From a checkpoint of a small transformer trained on Wikipedia.
Architecture: rotary positions, no biases in attention or MLP.
Training: a variant of Adam for these matrices, 1043M tokens.
MLP neurons of a small language model. Each row is named by its layer, matrix (down: output weights) and neuron, and shows model dimensions 160-255. Each number is 50 + 12 x the weight over its row's rms, rounded and kept within 0 to 99.
After each neuron's rows, "raises" lists the tokens whose logits its output raises most directly, leaving later layers aside.

L10.down4028:50 40 57 59 68 45 62 66 46 30 62 43 56 70 46 51 65 39 63 67 50 47 44 38 55 41 49 55 50 68 60 31 56 38 61 48 52 44 36 43 62 40 42 48 60 62 42 50 56 52 29 52 47 56 45 75 81 70 32 36 51 60 39 68 51 40 46 61 67 51 58 60 41 55 55 50 35 45 52 40 50 67 50 55 62 40 43 53 43 63 63 61 37 37 72 73
raises: " February", " April", " December", " September", " July"

L10.down2417:51 43 54 41 35 32 50 58 40 63 73 46 55 62 42 41 49 66 39 29 44 41 55 58 53 48 56 67 48 68 60 50 38 45 36 51 55 59 45 54 47 58 44 44 30 50 64 40 73 55 35 37 58 48 32 58 34 63 43 54 45 65 24 49 61 55 57 67 58 26 41 48 53 48 51 76 43 48 42 58 37 48 59 50 48 51 38 59 56 66 34 66 53 40 38 42
raises: " included", " continued", " did", " died", " respond"

L10.down3244:51 54 42 38 75 40 52 67 63 30 53 44 45 63 42 35 57 41 64 55 46 55 44 45 65 63 79 62 46 40 45 37 47 45 44 51 40 57 27 33 40 50 20 63 42 58 62 45 54 73 56 52 55 64 49 53 48 43 53 63 48 52 40 34 50 31 64 41 48 46 54 43 62 46 51 69 54 37 38 54 78 59 36 42 37 65 65 64 69 83 45 45 51 56 72 53
raises: " Bronze", " Gold", " Silver", " Men", " ===="

L10.down1404:56 34 56 34 47 63 69 59 45 50 47 34 59 43 60 47 29 49 64 44 35 57 47 48 59 58 53 51 66 67 74 36 38 47 63 31 46 47 40 32 62 34 44 48 57 57 40 50 63 43 52 54 48 58 40 58 51 27 43 44 41 66 49 48 66 66 46 62 39 38 38 59 48 36 44 46 33 60 53 61 40 43 79 43 36 76 43 49 63 41 24 43 45 67 45 86
raises: "oster", "ok", "ast", "ped", "ains"

L10.down610:51 34 26 61 74 47 53 44 71 27 64 68 57 63 46 53 43 58 61 57 48 43 65 30 50 72 50 40 42 56 54 49 73 55 38 55 50 51 59 32 51 52 64 39 54 26 34 37 23 67 48 52 53 46 54 55 50 47 61 47 37 62 43 40 34 46 49 47 23 40 55 38 55 49 27 37 39 49 41 52 50 42 33 43 45 35 57 48 71 12 41 61 47 34 50 45
raises: ".", ".\"", "ady", "jected", ".)"

L10.down2743:45 60 49 55 60 35 35 57 38 41 55 39 85 47 46 26 44 72 43 53 50 46 49 39 48 52 60 62 41 55 35 48 67 47 62 63 45 41 78 49 52 44 43 58 50 12 39 54 50 52 66 46 55 42 44 47 51 41 62 54 50 52 46 63 54 45 55 60 61 34 40 33 43 64 59 47 50 42 69 43 41 39 39 55 47 33 59 57 38 65 57 46 37 52 54 50
raises: " ", " (", ":", "\n", "्"

L10.down2163:56 28 41 36 62 53 61 64 33 46 63 54 20 57 53 25 54 55 43 52 41 63 34 50 43 62 54 38 58 43 70 68 17 65 80 63 36 45 75 51 38 48 44 57 61 52 40 50 46 52 72 59 61 50 42 35 41 73 34 45 51 31 43 67 52 24 37 72 52 45 75 45 56 42 69 62 64 46 42 43 62 60 33 47 43 55 64 59 45 40 65 65 47 48 38 47
raises: " these", " the", " this", " how", " many"

L10.down3604:52 64 64 47 51 47 45 48 31 44 51 46 53 55 70 46 56 58 47 73 38 44 64 60 46 51 62 44 53 41 70 70 50 55 62 52 29 30 70 27 44 70 51 50 61 45 56 42 45 61 27 50 53 61 44 52 70 60 48 47 60 50 34 48 54 47 19 55 48 43 48 42 40 30 27 47 54 32 38 47 32 43 62 55 55 61 61 33 35 14 51 36 54 49 64 43
raises: "ot", "ium", "ik", "al", "ah"

L10.down1491:45 56 60 53 30 43 69 47 55 45 35 58 34 54 76 52 34 56 54 55 45 59 52 28 58 37 55 29 63 50 55 71 48 60 47 42 33 51 55 54 63 39 53 48 51 43 84 48 57 50 48 42 54 49 58 43 50 42 66 58 66 33 60 55 45 47 42 62 23 56 42 73 63 45 48 55 40 70 39 48 42 64 62 52 61 42 60 73 45 60 36 54 88 50 46 47
raises: "s", "es", "se", "f", "n"

L10.down4464:51 54 48 64 50 62 51 44 30 43 44 54 66 57 49 51 44 63 51 53 33 52 56 50 40 32 40 34 74 22 48 44 54 51 54 40 64 34 42 47 57 29 48 45 45 48 50 73 53 60 51 52 33 53 40 44 67 52 37 37 22 60 37 55 37 41 58 46 30 33 32 62 37 23 34 30 56 52 38 54 61 50 53 43 48 72 79 41 49 54 45 57 54 56 38 51
raises: "\n", "==", "IA", "CA", "MA"

L10.down3373:40 42 63 39 38 56 47 35 58 47 23 46 43 63 27 48 34 51 64 63 46 38 37 51 71 57 66 62 63 51 28 39 13 35 57 31 46 53 36 50 55 30 74 60 53 45 47 53 80 58 41 58 54 55 69 51 56 65 60 65 48 32 52 43 65 42 59 36 51 61 71 38 63 60 28 42 53 74 52 48 29 54 43 53 40 65 56 43 47 58 44 40 58 37 64 65
raises: "',", "'", "í", "in", "’"

L10.down1164:49 53 24 44 42 49 53 55 49 46 44 49 39 29 38 36 48 55 45 38 37 32 58 51 53 28 30 66 30 59 37 46 62 54 64 74 35 59 65 42 71 30 55 32 49 45 24 40 47 42 49 24 56 56 50 54 34 43 60 33 31 49 36 52 35 62 43 48 46 67 54 44 46 34 66 57 63 47 65 57 39 48 49 30 67 55 35 54 59 48 46 48 61 48 54 56
raises: "8", "9", "em", "7", " susp"

L10.down1715:66 42 40 72 55 41 54 40 25 48 47 41 55 55 59 58 50 44 48 57 49 45 67 43 36 52 50 62 61 57 46 61 64 36 56 62 78 57 55 70 57 40 37 62 54 60 86 46 35 73 58 42 33 57 49 45 48 42 29 55 37 35 57 40 55 56 51 53 43 68 42 79 66 50 41 61 60 59 39 55 51 48 46 48 79 52 46 65 50 62 36 63 39 58 64 53
raises: "ile", "pa", "ps", "iles", "p"

L10.down3179:72 55 58 46 49 47 47 25 59 50 37 43 72 42 37 26 52 58 55 46 40 50 59 42 53 66 33 44 56 58 56 57 38 47 46 39 22 65 50 54 52 44 35 53 49 47 38 41 54 53 44 37 12 28 52 38 48 38 55 59 23 39 70 65 60 72 47 55 65 65 60 55 69 61 54 62 67 34 27 32 66 49 42 61 53 55 66 45 37 44 25 63 44 36 39 44
raises: " business", " industry", " profess", " field", " indust"

L10.down580:50 59 53 40 45 44 35 55 69 52 45 50 46 73 77 39 46 65 54 49 25 65 31 57 52 39 33 28 44 54 59 34 30 33 69 39 38 55 49 51 50 44 55 65 64 64 40 30 58 48 54 55 60 30 41 43 58 68 56 39 57 51 45 44 61 53 52 45 47 35 57 43 56 64 53 58 43 46 56 68 43 68 79 53 56 60 34 56 30 63 42 77 57 51 45 38
raises: "/", "S", "A", "Sp", "Q"

L10.down2955:61 44 53 49 61 49 43 61 34 47 34 64 30 45 63 60 32 54 49 47 63 63 61 38 44 29 44 49 51 63 54 76 46 36 70 40 72 74 60 37 33 65 63 38 39 45 51 49 48 48 53 31 56 48 38 72 42 40 71 58 49 53 45 47 60 43 44 74 68 55 34 59 50 28 62 71 36 75 55 72 66 63 31 37 51 53 48 53 36 55 28 48 59 55 79 56
raises: "s", "es", "sch", "ski", "sel"

L10.down2030:34 61 44 49 45 36 62 71 34 50 53 55 43 18 57 39 34 59 63 59 35 57 63 22 51 47 31 53 50 43 51 47 30 50 37 57 48 44 59 27 40 50 34 51 38 47 37 41 51 38 59 52 54 38 56 53 59 50 44 51 54 47 34 41 62 43 43 49 35 54 63 57 36 43 57 64 63 18 62 45 31 51 50 31 32 49 54 25 53 69 65 62 49 56 75 51
raises: " ", "\n", " to", "N", "e"

L10.down2207:35 28 42 50 44 58 59 39 56 55 70 55 23 39 52 39 20 48 50 53 48 49 51 33 66 51 44 37 56 45 45 67 42 49 59 44 26 37 47 78 53 27 51 55 56 52 47 58 54 49 45 60 52 63 45 53 40 40 59 59 47 47 42 70 57 61 55 62 49 47 40 38 58 56 49 66 47 57 51 54 40 69 62 63 60 50 54 36 53 60 58 60 60 42 12 50
raises: "m", "e", "f", "ne", "st"

L10.down3194:64 52 41 44 38 52 45 55 39 39 58 63 66 49 44 39 39 56 68 40 38 17 62 42 41 62 63 34 25 59 61 51 55 54 59 82 48 52 53 61 42 34 54 66 40 25 63 58 81 63 47 48 47 52 62 56 43 35 57 48 42 35 55 61 41 48 41 45 54 69 40 41 49 39 39 57 46 43 54 38 51 49 32 77 57 48 67 44 53 54 46 47 43 55 68 58
raises: "ries", "e", "ar", "es", "ides"

L10.down1267:49 48 68 46 38 55 57 49 64 39 48 40 42 43 60 39 52 49 55 35 55 35 53 53 55 60 55 45 52 54 56 46 47 55 51 49 62 45 41 41 62 62 27 41 63 68 49 38 38 56 50 52 48 48 55 41 41 51 51 53 45 42 40 48 43 34 71 46 59 38 48 16 64 57 63 48 57 37 47 73 55 59 63 35 62 33 56 42 56 46 65 38 59 39 61 56
raises: "2", " /", "0", "3", "6"

L10.down1929:65 28 65 82 46 56 51 50 46 36 54 55 35 70 66 68 56 28 46 59 20 61 38 23 48 56 56 72 74 58 60 72 40 50 32 37 57 43 43 44 51 70 52 54 50 39 26 57 54 42 38 73 65 57 58 51 68 59 56 61 46 40 67 62 41 54 44 56 65 63 45 76 54 46 27 49 66 37 49 58 58 41 37 56 34 59 52 46 38 39 71 44 43 57 42 57
raises: "urs", "ues", "ed", "atter", "at"

L10.down1397:44 58 44 53 36 34 27 53 65 57 64 70 41 42 52 61 46 43 46 43 57 63 41 51 49 72 49 67 35 48 69 30 40 52 33 43 56 35 36 77 24 81 39 57 66 50 56 36 45 46 51 62 65 39 56 37 46 54 44 66 42 49 19 42 50 34 58 43 54 57 50 48 52 44 60 47 35 45 27 47 39 65 65 41 50 30 66 60 53 57 63 61 40 41 32 58
raises: "ids", "ern", "–", "ne", "idd"

L10.down2086:62 75 69 67 36 60 34 36 53 42 25 31 43 55 38 48 41 36 55 59 59 26 47 58 59 29 56 64 70 55 59 57 35 41 50 69 61 47 32 64 53 46 55 68 52 72 42 26 74 41 53 31 45 61 57 42 49 46 57 73 56 51 43 38 53 48 37 36 55 77 35 60 52 72 33 50 49 42 50 67 64 44 37 53 48 68 36 41 53 38 55 62 35 46 62 45
raises: " of", " away", " below", " outside", " wide"

L10.down2009:57 40 49 50 49 30 68 60 64 56 42 48 38 40 60 48 37 57 67 53 36 58 51 37 55 50 44 51 43 36 38 36 55 38 43 67 34 39 52 45 37 73 43 55 45 51 43 57 56 41 61 50 35 70 43 31 51 69 58 68 49 53 46 49 45 49 42 66 57 46 54 56 41 24 44 25 40 65 29 48 40 62 48 46 55 64 66 42 50 55 51 77 48 58 53 70
raises: "\n", "'", " ", "/", " leg"

L10.down145:40 36 49 63 59 45 49 74 56 40 56 72 59 38 65 47 52 20 48 59 44 44 47 53 53 41 56 47 35 54 42 59 37 58 50 38 58 56 58 74 45 57 49 62 52 51 63 43 45 47 52 70 43 58 54 62 30 63 54 36 51 41 57 68 37 39 31 48 62 44 48 71 48 46 12 49 50 36 51 46 23 58 49 55 34 33 47 53 46 56 56 48 55 47 33 66
raises: "ed", "a", "ulated", "at", "ing"

L10.down2290:66 59 56 56 29 42 50 52 53 53 46 50 43 44 61 51 51 44 50 36 28 46 65 62 62 80 55 43 47 65 43 64 82 41 65 51 41 43 57 38 47 51 38 41 40 43 49 44 43 36 65 32 55 35 47 29 59 36 64 51 47 64 46 52 58 45 65 44 70 53 42 42 51 55 58 58 50 40 52 43 53 57 48 31 48 45 47 51 35 43 67 48 63 54 58 48
raises: ");", ";", ".;", ",", " and"

L10.down543:63 55 34 50 55 55 53 62 37 27 50 68 49 59 55 50 57 69 47 42 34 38 73 58 43 60 39 52 49 54 35 49 64 42 58 42 33 41 51 40 36 51 58 18 49 24 33 48 26 64 54 54 48 47 43 64 49 66 60 41 47 76 60 19 51 57 48 61 32 72 51 38 57 38 44 57 60 68 77 48 57 54 68 52 58 56 36 57 64 27 51 47 47 52 38 56
raises: ".;", ".", ".\"", " himself", "rator"

L10.down114:72 61 49 58 45 69 47 36 62 47 37 65 41 41 55 45 35 46 56 60 60 45 46 51 50 40 49 46 52 50 54 39 64 43 46 51 62 44 32 35 44 64 70 49 47 31 55 51 46 42 51 31 43 54 48 65 35 45 58 47 47 49 53 53 49 44 48 53 54 38 58 59 61 52 44 43 51 54 47 68 50 54 53 33 49 44 55 49 50 46 39 44 75 48 55 29
raises: " ====", " were", "s", " are", "===="

L10.down4394:49 53 56 71 53 39 43 54 38 62 50 49 45 59 49 40 54 35 60 70 16 44 49 06 59 45 55 58 68 41 67 51 63 44 60 57 65 57 34 41 53 47 52 54 72 46 37 38 47 66 57 46 57 40 43 59 56 45 61 54 61 44 45 56 41 41 31 50 60 36 49 60 26 41 43 28 64 36 44 60 45 66 35 50 52 60 73 43 30 54 58 56 35 64 37 62
raises: "===", "==", "====", "\n", " "

L10.down2588:50 46 33 53 57 50 43 52 41 66 47 42 44 28 32 38 55 42 60 47 61 27 48 39 51 28 47 67 21 52 37 35 35 54 64 61 37 56 33 35 57 35 45 40 67 48 42 41 61 47 61 42 42 50 43 28 27 46 61 06 65 55 39 27 65 49 32 64 69 70 53 58 42 60 53 62 61 47 61 50 45 80 71 33 52 56 45 67 44 18 63 45 64 46 50 74
raises: "9", "8", "7", "′", "6"

L10.down2652:60 36 51 57 59 49 50 55 50 58 61 61 55 31 34 38 48 50 52 56 57 38 23 40 52 62 28 30 62 45 10 28 28 48 75 53 50 20 44 54 56 47 48 70 46 46 52 36 49 55 72 41 52 66 54 43 36 51 63 61 45 51 17 60 62 47 48 58 32 48 54 46 68 35 37 58 70 27 59 62 27 45 51 42 36 28 46 30 67 48 73 82 51 47 63 81
raises: "\n", " company", "e", " /", "ole"

L10.down3372:57 16 33 51 70 55 49 57 50 69 66 90 50 41 57 47 57 45 59 24 61 60 26 57 48 39 55 45 53 72 55 59 62 49 67 56 54 48 61 32 51 71 54 41 79 54 42 79 58 46 66 51 59 49 53 37 37 67 46 67 47 35 57 52 53 60 36 51 43 44 50 46 60 49 70 68 70 46 43 52 38 54 48 69 67 46 66 58 55 35 48 45 20 56 44 69
raises: " it", " this", " these", " the", " some"

L10.down1819:49 49 39 62 64 50 52 35 47 41 41 37 45 74 55 49 60 55 43 81 75 62 54 46 52 55 52 58 68 56 37 56 57 45 66 34 57 30 50 41 41 51 40 46 65 41 43 57 32 59 55 39 44 60 51 30 48 39 42 69 59 32 47 33 53 47 55 24 57 53 30 68 47 60 61 52 49 70 60 67 64 55 47 44 46 34 38 57 41 65 54 80 56 66 61 34
raises: "p", "ly", "ps", "ro", "ty"

L10.down4300:41 46 68 65 38 59 46 39 50 28 56 45 62 36 69 67 19 54 52 35 66 44 61 43 53 56 33 78 45 40 48 41 52 53 55 69 26 62 38 61 29 66 57 64 23 70 56 44 47 37 65 66 50 47 23 37 31 47 48 75 61 53 39 46 42 77 62 62 66 47 32 75 46 45 58 52 40 63 70 53 62 37 55 46 08 44 51 39 50 52 57 43 68 40 53 31
raises: " by", " into", "ap", "aps", "s"

L10.down1733:50 55 40 65 37 40 56 63 35 45 35 49 36 47 41 55 35 43 67 38 52 47 56 45 41 63 38 44 53 54 39 42 25 35 59 23 54 47 33 31 63 32 73 50 66 45 61 33 50 56 44 40 68 55 64 49 58 63 61 67 53 58 62 57 54 64 62 57 56 54 48 59 83 49 36 35 49 55 58 38 53 41 76 57 36 59 53 43 39 52 48 29 48 42 68 60
raises: "',", "'", "\"", "\",", ",\""

L10.down1606:63 65 48 51 11 36 41 39 58 37 49 54 29 50 46 55 46 50 67 47 89 45 68 41 65 50 27 49 39 58 36 49 27 59 45 69 50 52 41 41 50 40 54 48 71 40 29 60 45 52 37 59 50 68 49 44 59 31 50 45 73 54 46 72 81 57 50 34 64 47 61 50 44 47 42 45 55 61 62 54 32 48 66 50 53 27 46 65 53 43 58 58 52 70 55 46
raises: ".)", ").", ".", ".\"", "\"."

L10.down2300:31 51 43 50 54 36 46 45 61 35 59 54 37 58 54 54 33 45 48 46 46 43 47 45 64 60 40 58 29 70 39 50 38 38 50 68 69 73 72 46 53 44 29 45 57 41 44 71 23 47 53 50 63 43 35 51 45 68 56 45 45 44 32 53 52 67 47 52 45 49 40 51 30 39 51 41 50 67 38 60 50 59 71 42 44 29 47 49 30 56 67 41 46 49 60 41
raises: " Cat", " Palace", " Castle", " Abb", " house"

L10.down113:24 31 32 41 45 36 39 66 45 55 26 51 52 43 31 32 60 66 38 53 41 49 51 40 78 48 31 54 40 56 37 49 54 53 49 59 51 54 50 55 68 44 69 47 24 52 39 53 27 54 45 47 50 48 47 43 59 69 48 71 58 32 43 24 56 50 73 56 30 63 20 61 54 62 58 43 32 52 53 56 40 73 52 40 56 32 38 45 41 58 55 44 50 58 37 67
raises: "op", "ino", "ab", "ination", "ide"

L10.down3996:46 53 39 62 67 36 61 48 42 39 62 27 40 40 43 53 76 50 53 53 53 49 41 49 63 57 34 53 35 71 60 39 70 55 38 79 57 63 47 40 46 53 44 45 68 58 36 57 64 53 31 49 47 39 62 47 48 76 50 62 55 33 22 51 46 44 51 70 38 57 43 35 61 65 49 60 56 38 40 53 57 64 70 51 46 41 43 42 33 40 48 71 46 46 71 57
raises: " December", " February", " September", " November", " March"

L10.down3092:55 32 65 35 49 40 49 59 61 42 34 50 35 31 34 36 61 31 45 75 45 45 34 35 54 37 43 48 65 62 38 49 55 57 65 53 72 55 40 62 34 61 27 43 74 49 62 35 73 51 67 56 57 33 61 46 37 41 57 73 57 46 60 54 61 43 47 41 51 44 52 62 56 48 62 73 29 33 47 38 33 37 61 25 47 39 48 48 51 46 41 47 64 57 73 34
raises: "ry", "hip", "ship", "ty", "cy"

L10.down576:54 48 69 50 19 70 50 55 67 55 40 60 48 38 43 40 41 51 41 52 64 35 67 56 70 57 53 35 44 58 28 53 49 36 53 56 62 51 74 61 47 49 54 36 52 40 48 65 53 55 39 40 52 59 31 45 54 41 63 41 44 55 78 51 53 57 49 53 43 63 51 79 66 40 56 54 61 48 74 53 33 56 70 48 43 40 49 50 57 58 38 73 33 57 60 52
raises: ".)", "9", ".", "3", "2"

L10.down949:49 50 42 50 49 47 62 63 37 46 51 44 64 47 49 48 73 66 46 68 22 57 50 39 55 43 56 43 49 45 53 74 46 57 42 30 55 66 49 53 50 46 33 44 44 57 69 50 69 45 43 42 47 49 43 26 41 57 30 50 40 55 67 35 51 63 43 46 37 61 39 41 49 60 55 39 35 46 32 36 58 41 38 31 17 62 50 50 44 44 56 63 34 27 41 41
raises: " oper", " own", " perform", " live", " runs"

L10.down1:58 69 77 84 62 30 43 62 51 62 40 43 36 45 29 54 56 59 40 34 52 30 57 38 52 43 36 38 63 34 68 65 49 53 36 61 58 71 50 55 53 42 47 30 54 61 24 48 42 82 54 45 55 52 40 68 54 35 39 60 34 39 47 52 50 80 55 44 83 53 34 53 39 44 35 39 38 58 33 46 40 37 40 58 54 31 38 47 55 51 56 56 63 30 40 59
raises: "on", "ram", "ral", "ri", "as"

L10.down1264:57 39 51 58 41 38 48 64 58 41 63 70 41 28 52 36 33 63 52 65 44 35 49 59 53 37 56 43 30 27 41 52 54 54 60 69 65 42 48 57 56 58 50 35 48 39 45 34 34 50 37 63 71 41 67 55 60 65 32 40 48 66 53 42 36 70 52 62 48 47 56 42 68 59 51 51 42 48 54 33 45 62 48 60 48 52 63 52 66 36 60 58 74 39 43 62
raises: "-", "–", "mi", "th", "−"

L10.down3566:52 26 54 47 39 34 61 49 49 52 58 58 69 43 53 34 40 46 49 50 55 44 60 26 38 44 57 42 51 74 38 43 65 51 45 54 54 34 68 45 54 72 50 60 38 60 56 49 46 46 50 43 42 34 60 36 53 47 51 56 47 38 33 32 66 57 50 66 66 49 44 58 48 57 41 67 46 40 70 45 53 44 51 43 44 55 43 64 26 52 58 35 40 61 48 54
raises: " &", " and", " to", ",", "’"

L10.down1293:19 56 53 57 40 47 39 40 52 63 38 40 59 42 49 60 43 54 44 45 61 42 49 34 62 59 56 48 44 47 53 74 68 55 45 45 64 38 45 59 54 52 54 57 45 40 55 24 41 45 59 61 54 47 58 38 39 61 59 44 47 75 28 68 75 47 61 40 80 36 51 67 66 43 59 48 39 47 42 61 51 80 40 41 21 42 50 48 41 60 39 66 76 64 36 63
raises: " (", ",", " on", " and", "\n"

L10.down2667:35 57 43 52 46 44 31 42 62 57 60 62 44 36 54 47 61 51 46 56 58 20 64 49 62 46 50 42 51 44 40 57 55 61 37 43 51 47 64 49 45 52 72 32 54 31 51 38 51 62 51 41 26 24 52 51 54 48 51 30 57 67 66 38 51 50 70 60 47 52 48 46 72 63 36 59 49 41 50 48 56 52 41 85 50 41 57 48 41 37 66 49 49 27 40 49
raises: ")", " (", ".)", "-", "–"

L10.down4140:36 33 70 54 31 64 48 41 58 51 67 44 52 71 52 57 53 52 44 57 44 38 44 28 40 45 47 43 45 76 40 47 52 46 58 51 51 43 47 32 58 68 61 41 78 76 53 52 39 67 41 55 41 45 59 47 48 50 37 36 50 39 75 38 51 41 49 44 53 48 60 61 44 56 50 50 50 34 47 36 42 49 31 33 56 11 48 47 56 65 49 46 54 50 40 66
raises: "ans", "ve", "men", "mes", "ank"

L10.down3403:56 41 42 45 44 67 59 33 48 47 50 57 68 49 61 53 65 50 51 34 38 53 66 51 58 42 57 51 63 54 46 44 71 25 60 49 42 52 61 50 64 52 53 49 57 29 50 69 31 62 36 53 28 51 57 31 60 54 49 28 61 61 54 55 26 57 47 50 41 58 33 43 61 40 36 47 54 56 58 53 49 51 45 44 37 41 49 54 49 54 44 65 43 67 51 66
raises: ".", ".)", ".\"", ".,", ".;"

L10.down2792:41 56 50 37 54 71 42 57 52 60 39 49 44 42 42 46 53 64 32 52 52 39 62 48 57 63 32 43 47 40 33 47 59 54 69 53 67 44 68 47 46 31 60 58 41 39 35 35 64 40 58 56 48 44 52 59 64 55 47 37 56 49 51 31 68 52 66 54 34 43 50 39 41 42 66 39 68 50 60 53 58 48 48 43 56 40 68 42 56 52 65 55 46 52 56 36
raises: " ", "\n", ".", ",", "в"

L10.down3249:68 50 55 47 39 35 37 58 56 51 64 50 67 39 59 52 42 35 49 50 66 55 39 41 48 65 31 52 36 59 51 59 65 63 49 53 50 48 32 49 67 69 59 52 54 32 65 37 44 28 56 43 38 52 54 57 67 50 65 61 57 67 56 48 53 51 42 62 62 71 26 59 51 35 36 46 54 47 77 53 55 67 40 51 29 50 29 46 26 43 55 57 50 59 53 49
raises: ".", " for", ",", " and", " to"

L10.down3371:31 64 63 49 44 69 56 48 50 52 65 46 61 49 48 45 54 39 49 66 57 57 44 41 59 35 47 45 47 50 52 45 60 44 47 48 32 66 23 60 42 64 35 35 62 45 73 50 44 63 31 52 43 59 66 55 40 59 43 38 62 41 61 38 45 60 56 44 70 47 71 58 62 67 64 48 50 40 56 66 51 66 74 59 56 37 34 34 36 65 58 31 64 39 34 66
raises: " point", " sub", " community", " points", " market"

L10.down97:59 50 67 52 61 47 40 51 54 59 60 58 55 47 68 47 56 51 47 49 61 56 35 34 76 45 59 57 48 48 44 50 47 54 53 27 43 50 53 47 51 69 44 47 51 52 59 56 47 62 61 42 66 58 39 59 38 41 58 51 44 48 36 32 46 57 64 47 62 53 38 54 38 51 51 52 50 44 56 44 51 55 43 65 63 52 44 57 64 60 55 55 56 45 30 67
raises: "and", "or", "se", "ex", "ty"

L10.down3471:51 70 24 46 51 75 59 50 43 64 49 31 41 66 50 41 49 44 59 37 18 50 53 27 40 13 44 47 45 42 55 33 44 40 54 45 61 47 60 56 42 33 34 48 51 45 42 65 47 65 51 38 64 48 47 49 61 53 51 65 53 42 53 45 28 56 40 67 40 49 80 34 81 42 26 73 50 47 57 65 52 35 54 49 48 54 63 39 61 49 47 36 35 52 46 48
raises: "it", "al", "ar", "a", "ol"

L10.down3490:38 41 48 74 68 57 44 72 70 55 45 54 53 50 51 44 44 57 53 45 26 43 41 52 56 48 60 36 40 58 45 33 21 61 40 34 46 57 43 50 48 34 47 52 56 80 36 25 39 65 65 63 49 60 40 50 44 56 65 34 57 48 51 53 69 61 45 50 37 50 44 50 44 27 41 53 70 46 76 45 49 36 43 42 39 60 54 49 55 48 67 48 55 59 32 52
raises: "urg", ")", "″", "]", "”"

L10.down1294:58 11 65 48 36 41 43 38 53 37 60 55 53 60 51 47 43 36 56 44 42 37 73 74 44 28 47 72 50 50 25 59 39 42 38 49 70 39 23 36 47 51 44 41 33 51 27 46 67 40 52 56 71 58 66 45 60 49 40 61 75 38 35 42 82 23 65 54 55 47 47 54 49 51 76 49 69 33 62 65 36 53 56 53 68 56 41 33 39 37 29 56 61 42 64 73
raises: "1", "0", "5", "6", "7"

L10.down1891:49 61 43 52 42 67 30 07 39 31 57 43 54 59 85 51 60 78 52 35 22 66 51 55 48 56 37 46 53 64 44 72 51 44 40 37 49 39 77 39 35 37 48 51 54 30 57 50 66 57 57 48 42 46 46 30 63 46 30 52 52 52 62 62 37 38 44 35 47 52 61 43 37 39 40 55 52 60 75 51 72 43 64 51 53 47 50 59 43 59 54 34 62 54 30 58
raises: "head", " two", "h", " any", " three"

L10.down465:35 53 48 55 29 55 47 68 52 37 48 81 54 44 46 51 28 23 55 50 53 57 58 42 52 21 57 24 55 71 57 72 48 36 55 48 45 52 52 77 42 49 56 42 62 68 59 57 61 64 34 42 58 37 34 48 27 42 60 36 42 21 60 44 53 65 55 62 47 52 46 56 34 37 57 58 55 78 53 60 37 42 34 50 63 47 42 54 48 59 64 67 59 61 34 46
raises: "es", "s", "ure", "ed", "ors"

L10.down3300:40 46 47 41 54 37 49 55 35 47 38 46 46 52 68 64 32 35 74 69 37 43 59 48 47 58 67 53 34 46 45 48 53 69 51 47 55 64 64 44 74 37 35 56 43 49 60 46 64 41 44 49 36 49 44 46 42 31 56 43 36 54 31 35 51 49 52 54 34 15 50 42 41 64 45 77 36 52 48 41 49 62 57 66 59 43 38 64 43 48 60 56 44 34 57 47
raises: "ault", "isc", "aul", "ines", "ow"